{"n_layer": 15, "d_model": 192, "n_head": 6, "n_kv_head": 1, "head_dim": 32, "d_mlp": 512, "vocab_size": 4629, "activation": "swiglu", "norm": "layernorm", "norm_place": "pre", "norm_eps": 1e-05, "positions": "rope", "rope_base": 10000.0, "rope_fraction": 0.5, "qk_norm": false, "attn_scale": 0.177, "bias": "none", "tie_embeddings": false, "parallel_block": true, "init": "normal", "init_std_qkv": 0.0457, "init_std_o": 0.0567, "init_std_up": 0.0654, "init_std_down": 0.0654, "optimizer": "adam_hyperball", "lr": 0.00422, "beta1": 0.9, "weight_decay": 0.0, "lr_head": 0.00524, "grad_clip": 0.5, "warmup_steps": 294, "schedule": "wsd", "decay_fraction": 1.0, "decay_shape": "linear", "final_lr_fraction": 0.05, "batch_tokens": 16384, "seq_len": 1024, "doc_mask": true, "train_tokens": 161600000, "steps": 9864, "dataset": "wikipedia_en"}
MLP neurons of a small language model. Each row is named by its layer, matrix (gate and up: input weights; down: output weights) and neuron, and shows model dimensions 0-127. Each number is 128 + 24 x the weight over its row's rms, rounded and kept within 0 to 255. A neuron's up and down rows have the sign that makes its largest values positive.
After each neuron's rows, "fires after" lists the tokens most often just before its 100 highest values on Wikipedia text that the model never trained on.

L6.gate295 [120 147 147 116 136 128  80 127 152 141 137 102 113 111 111 152 116  99 161 133 148 161  90 154 165 100 133 116 105  88 106 156 124 161 142 102 109 128 140 146 161 122 186 157 168 148 127 159 133 111 138 128 148 157 159 128 114  94  63 129 165 138 143 113 124 141 166 153 124 141  93 100 124 153 150 190 119 129 133  95 165 143 124 126 137 148 112 104 113 167 106 143 133  80 137 154  98  93 165 177  75 155 122 155 123 125  93  79  75 108 136 118 136 134 108 142 126 124 128 158  89 124  98 181 126 117 129 152]
L6.up295 [109 108 114 125 136 103 141  83 124 141 110  96 131 172 140 151 123 145  96 134 121 156  97 166 135 134 139  97 116 108  90 138 146 134 166 119 102 107 116  93 131  89 125  95 104 171 104 113 130 125 108 123  95 129 130 177 159 135 106 136 128 112 146 130 166  91 113  83 151 160 132 166 108  99 123 153 101 104 109 136 164 164 134 160 154 148 132 116 105 142  99 125 120 164 110  99 121 126 121 155 156 150 107 155 104 117 120 113 111 146 129 118  83 171 154  89 118 113 108 173 148 133 151 147 124 158  82 120]
L6.down295 [149 116 108 152  98 134 110  95  95 176 143 171 105  95 150 131 160 132 142 129 144 150 148 113 180  76 110 128 160 115 156 206 122 126 171 146 141  97 110 136 114 135 134 141 109 151 121  69 108  63 173 147 100 131 160 132  91 125 121 153 125 140  95 147 125 118 109 110  93  97 113 123 116  96 139 156 120 141 146 153 154 136 162 135  93 134 109 110 141 143 137  93 119  88 113 154  98 161 123 125 126 158 122 103 124 121 111 130 128 130  95 122 144 156 137 105 145 170 153 160  86 136 177 128 101 158 145 161]
fires after: " (", ",", "–", " May", " in"

L2.gate470 [140 123 112 122 132 157  94 156 105 123 148 125 148  98 127 144 100 132 118 163 112 153 135 110 117 112 128 167 117 128 128 109 132 168 115 103  92 127 124 122 146 110 121 113  84 117 104 146 152 117 116 113 129  72 128 133  94 147  77 150 125 173  79 107  92 118 108 155 181 171 122 136 118 125 153 119 127 122 120 113 155 134 188 109 101 185  71 114 134 107 117 135 169 133  77 123 113 179 174 119 153 113 131  98 133 133 115 138 136 115 155  97 103 131 123 111 164 166 162 140 108 137  85 134 103 126 121 155]
L2.up470 [169  96 156 114 132 163 137 159 146 137  73 104 109 122 210 172 124 109 129 125 134 111 136 137 110 135 136 114  98 103 116 111 128 157 163 110 129 126 113 143 116 135 158 118 107 119 102  81 158 143 128 117  80  98 141 139 169 107 122 111 121 123 149  89  74 124  99 131 143 137 117 104 115 138  90  90 131 135 136 128  99 134 135 166  92 100 125 103  84 155 205 158 154 122 110 110 157 134  80 154 156  89 133 155  95 138 152 113  95 147 125 133 158 105 140 118 123 123 111 128 125 166  91 126 130 135 129 130]
L2.down470 [169 131  99 117 139 149 122 108 140 108 108 114 145 150 131 117  70 117  95 149 132 104 134 132 151 178 117 131 136  67 146 141  85  87 140 143 114 104 138 100 115 134 136 112 100 154 116 101 110 107 123 183 112 146 108  68 178 167 143 130 105 134 138 111 137 118 157 126 120 138 140 113 154 161 141 164 156 111 177 140  84 156 112 127  96 110 134 105 174 156 123 156 126 156 118 103 141 115 127 135 154 129 140  96 109 161 125 113 136 110 148 110 142  58 163 140 112 107 135 136 136 139 115 137 107 155 188 171]
fires after: " United", " the", " State"

L2.gate480 [173  97 134 152 128 129 116 107 186 130  85  95 105 131 106 128 184 153 107 123 160 186 168 135 120  75 117 130 118 143 151 168  91 100 118 102 110  99 113 107 131 118 131 148 162 166 105 165 126 158 137 138  77 125 145 103 180 176 114 150 137 134 155 106 113 124 112 109 167 138 148 121 125 103 130 182 120  90 119 159 122 140 169 166 106 198 103 103 104 151 125 134 142 119 135 109 147 167 145 116 120 135  88 138 161 115 100 141 160 135 134 131 139 153 151 116 163 141 153 144 131 125 117 120 126 149 128 129]
L2.up480 [125 154 158 132 119 128 151 127  72 120 156 107 162 104 134 170 158 124 144 109 108  92 145 131  86 146 149 148 142  90 127 142 110 160 172 160 139 119 129 136 157 140 132 100 107 132 107 116 119 122 110 129 160  93 136 118 133 132 114 134 139 155 109 181 132 107 141 108 123 105 104 122 109 103 154 135 168 149 165 121 114 136  86 152 160 104 117 153 127 122 115 121 133  90 124 199 131 106 119 132 125 113 150 122 154 156 177 133 150 132 125 116 111 132 136 113 142 124 202 149 110 107 104 173 136  80  74 135]
L2.down480 [140  94 123 122 136 162 118  86 103 130 145 117 130 112  93 123 129  96 101 103 100  98 158 112 105 149 107 148 159 105 152 138 136 123 156 130 117 175 110 174 104 134 155 116 112 111 114 127 123 137 115 120 115 150 111 115 167 101 126 147 123 127 132 138 179 140 143 210 119 155 114 128 126 118 124 139 130 106 134 126 153 146  87 133 172 118 156 124 152 165 108  70  90 172 173 135 155 124 153 116 117 150 103  97 107 126 130 116 118 182 119 138 158  99 126 101 158 130  81 153 119 111 124 150 106 100 150 126]
fires after: " |", ",", " in", "|", " the"

L3.gate462 [156 109 138 145  94 154 192 147 115 128 137 109 174 177 159 138 136  88 121 139 172 125 146 144  85 135  94 150 140 126  93  78 139 142 177 163  95 106 139 145 140 116 152 141  98 124 112 129 108 141  90 139  88 135 137 130 141  98  90 120 132 137 133  89 116  99 140 135 163 163  79 134 156 126 136 157 121 108 155 130 128 181 123 149 132 138 110 115 141 158 155 129  82 112 129 121 152 161 134 131 151 138 110 149 116 106 113  97 124  98  97 121 115 142 185 155 111 166 132 173  74 131 140 124 123 134 131 116]
L3.up462 [142 143 128  96 119 143  98 120 125 129 116 127 101 109 121 140 162 108 127 154 146 138 106 137 120 123 108 152 123 140 168 140 103  91 168 134 161  73 128 107 146 149 140 137 144 154 122 126  99 103 105  87 184 125 136 147 174 125 114 118 141  90 103 119 104  91 162 169  94 187 129 147 104 141 145 134 161 144 128 154 141 101 154 145 178 116 129 119 154 162 126 110 173  61 121  92 163 126 174 106 128 138 121 139  88  91 121 119 122 157 119 126 125 174 124 123 133 157 125 146  88 163 140 102 104 127  95 145]
L3.down462 [154 137 136 129 103 146 105 132 168 129 127 143 135 118 118 139 162 152 130 124 156 147 124 153  87  98 120 154 151 146 139 163 128 110 141 172 131  66 125 151 114 134 176 121 118 211 124 127 129  91 138 157 136 141 112 109 147 113 132 138  67 150 130 119 119  99 144 115 142 154  99  95 104 137 171 131  81 141  99 146 169 160  86  99 151 162 108 124 119 158 103 132 153  91  96 118 106 132 108 172 133 145 162 106 116 118 150 137 108  89  74  98 115 172 109 133 122 132 169 152  75 131 112 124 130  89  91 139]
fires after: " in", ",", " (", " from", "'s"

L8.gate445 [117 115 110 154  85 139 108 140  89 138 171 148  83  98 128 110  99 147 134 144 154 131 125  79 161 161 140 118 136 110 109 106 152 145 125 143 135  90 190 137 135 140 113 108 131 124 140 148  62 129  90 133 168 137 117 141 142 125 128 105 120 134 133  93 104 157  94 125 161 121 133 105  91 140 139  87 130 160 165 169 187  85 143  97 103 130  68 158  85  99 151 111 101 100 130 108 107 110 132 127 163 147 115 150 156 164 135 111 117 123 124 139 102 102 161 176 109 107 156 150  98 112 120 128 149  96 142 141]
L8.up445 [ 98 140 135 110 139 114 142 160 131 130 118 132 113 129  93  83 118 119 164 113 160  94 119  81 122 126 114 138 142 156 136 124 165 122  81 149 131 115 125 168 153 150 107 130 123 107 151 127 148 150 112 159 159  95 110 120 127  86 118 117 130 119 169 133 122 105 165 141 144 128 181 127  96 145 139 119 125 153 111 128 103 114 128 135 141 166 121 146 109 134 179 100 103 127  94  99 136 128 146  88  93 164  91  97 121 138 141 173  78  96 115 127 143 104 135 112 132 151 146 154 175 128 104 179  87 141 122 106]
L8.down445 [129  94  96  96 150 105  81 123 136 155 143  80 149  87  83 148 149  79 122 100 128 105 131 111 100  99 178 117 181 174  95 108 128 124  82 132 116 119 116 123 150 121 132 147  91 134 100 109 134 122 123 125 144 133 157 137 120 132 128 142 153 135 197 114 145 111 116 151 103 135 104 124 155  95 116 146 108 136 146  74 127 136 153 132 141 114 103 116 164 126 149 143 150 153 120 115 145 102 142 142 109 152 115 118 117 106 111 143  80 173 159 165  90 123 102 140 136 153 137 113 135 120 100 108 125 185  82 148]
fires after: " (", " s", "-", " \"", " f", " w"

L3.gate408 [161 123  99 113 122 144 130 120 122 109 101 128 117 120 132 114 152 155 119 130 176 128 134 148 161 150 116 114  95 130 124 109 116 104 121 140 150 109  89 141 104 157 151 133  92 150 151 111 113 150 149 161 124 156 128 102 166 179 135 137 159 135 114  98  90 130 143 191 153 129 111 137  82 154 148 116  89 123 109 123 109 111 145  97 126 110 138 126 133  90 148 119 129  92  83 160  92 154 167 140 118 114 171 172 156  99 126 103 103 137 184 132 153 124 132 132  97 147 140 145  77 119 145 115 130 123 167 146]
L3.up408 [157 119 137 133 150 172 119 120 109 123  74  92  98 170 138 140  92 117 156 156 134  94 148 154  72 106 122 119 158 140 146 106 102 148 134 103 123 137 129  96 104 117 138 135 140 120 123 119 115 120 100 118 126 111 138 177 141 128 120 100  95 116 140 156  96  87 157 110 176 155 124 138 137 146 128 135 139 151 151 124 143 140  99 127  78 145 106 112 129 128 145  83 133 121 114 124 137  88 142 159 180 109 142 132 127 143  89 113 142 115 127 131 125 129 161  94 142 139 157 113 144 171 112 134 123 142 199 143]
L3.down408 [133 114 121 167 116 117 140 125 106 130  95 161 155  89 140  86 118 141 119 131 122 168 185 132 164 134 143 128  60 136 133 157 136 171 151 161  99  90 141 132 121 116 153 140 139 138  94  95 141  99 122 140 105 122 132 121 156 118 134 144 150 158 102 112 116 126 140 144 107 140 133 138 124 119 153 135 126 131 172 145  94 123 107 149  96 129 104 143 131 126 124  98 146 122 125 130 166 152 145 126 102 107 123 134 124  89 132 145  98 132 122 113 128  82  92 138 140 119 135 132 153 113  95  94  99  98 198 135]
fires after: " United", " the", " in", " of", ","

L8.gate267 [134 109 128 141 141 135 118 126  90 131 133 141 137 122 135 175 155 121 105  97 161 105 107 133 107 154 127  84 111 127 127 103 113 158 170  91 111 110 137 100 131  90 109  74 171 152 143 129 131 149 101 137 124 103 126  99 152 146 145 143 125 148 150 152 119 188 150 122 130 139 164 115 157 105 123 112 138 122 139 113 131 119 147  86 142 112  34 157  82 144 129 124 114 122 113 152 146 114 122 148 108 125 137 123 150 147 134 101 104 138 114 137 142 138 146 144 153 138 126 175 121 100  99 133 138 160 144 134]
L8.up267 [177 172 114 107  67 129  98 106 122 139 110  79 159 140 142 160 108  99  92 101 123 165 134 102 121 153 125 105 114 181  83 128 152  90 143 111 112 122 154 141 168 116 104 128 152  96 124 147 128 121 122 140 122 131 139  85 133 149 139 116 127 147 128 132 118 151 121  99 119 153 178 120  99 158 110 152 127 140 151 163 156  93 135 102  90 152 108 111 149 108 144  95 134  92  99 148  98  82 116 119 121 146 117 181 122 144 119 151 131 138  73 154 139  94 135 104  83 138 154 150 164 149  94 102 145 136 160 172]
L8.down267 [152 162 166 139 159 141 128 104 179 148 115 160 142 157 128 135 133  64 158 119 134 102  68 149 141 139 104 101  99 128 141 110 134 163 116 131 147  94 126 101 123 155 121 123 133 163 175 119 155 157 123 170 115 127 155 115 127 159 158 141 145 110 136 119  97 189 130 143 101 138  84 114  94 148 129 137 129 146  94 126 147  97 135  91 143 120 145 132 145 167  96 127 144 133  92 135 176 133 124 147 110 133 158 128 143 139  65 120 156 141 112 156 157 144 119 130 160 124  97 165 164 101 116 105  96 169 127 136]
fires after: " F", " f", "F", "==", "R", " |"

L8.gate85 [103 123 152 166  94 162 102 138 123 127 130 132 142 137 124 179 110 122 155 112 124 141 107 169 180 125  93 142 128 123 174 149 153 133 179 107 145 171 149 121 145 146  99 135 117 135 105  89 146 130  76 107 140 126 127 121 128 132 151  99 132 100 136 127 123 148 114 121 146 114 128 100 156 126 131 111 157 150  94 168 161  88 130  88 150 107  92 133 129  90 164 108 128 118 126 100 164  73 142 126 144 103  90 131 129 132 129  97  61 118 111 136 119 135 146 147 141 160 106 117 153 114 148 117 137 120 156 112]
L8.up85 [ 98 131 111 131 111 132 106 161 113 120 145 109  94 171 104 156 130 128 123 123 104 109  99  84 143 146 142 155 106 158 186  92 142  93 131  95 114 110 121  83  90 128 121 124 141 170  92 101 146 144  99 106 159  89 108 102 132 112 152  78 121 112 143 147  99 126 128  74 127 183 118 144 129 112 158 128 143 118 114 143 123 128 114 119 130 101 112 135 154 150 152 136 136 108 113 120 158 155 166  63 120 120 124 104  94 160 124 132 120 146 112 159 164 120 149 141 136 137 134 123 136 113 121 151 127 128 146 137]
L8.down85 [126  85 125 130 145 126  99 140 130 143 117 123 125 116 101 157 109 122 120 145 123 115 103 103 138 134 183 112  96 141 150  79 129 121 121 111 143 167 153  92  95 155 158 149  96 155 131 134 133 145 142  71 143 103 111 112 181 125 146 111 117  96  93 101 125 121 104  96  78 197  97 173 117 112 141 163 128 142 126 132 148 145 170 132 105  98 146 131 110 109  88 137 110 143 113 121 175 171 149 137  87 139 158 143 120 124  97 140 111 146 123 153 123 125 132 154 120 141 129 143 114 137 132 104 124 137 160 126]
fires after: " F", " S", " f", " w", " War"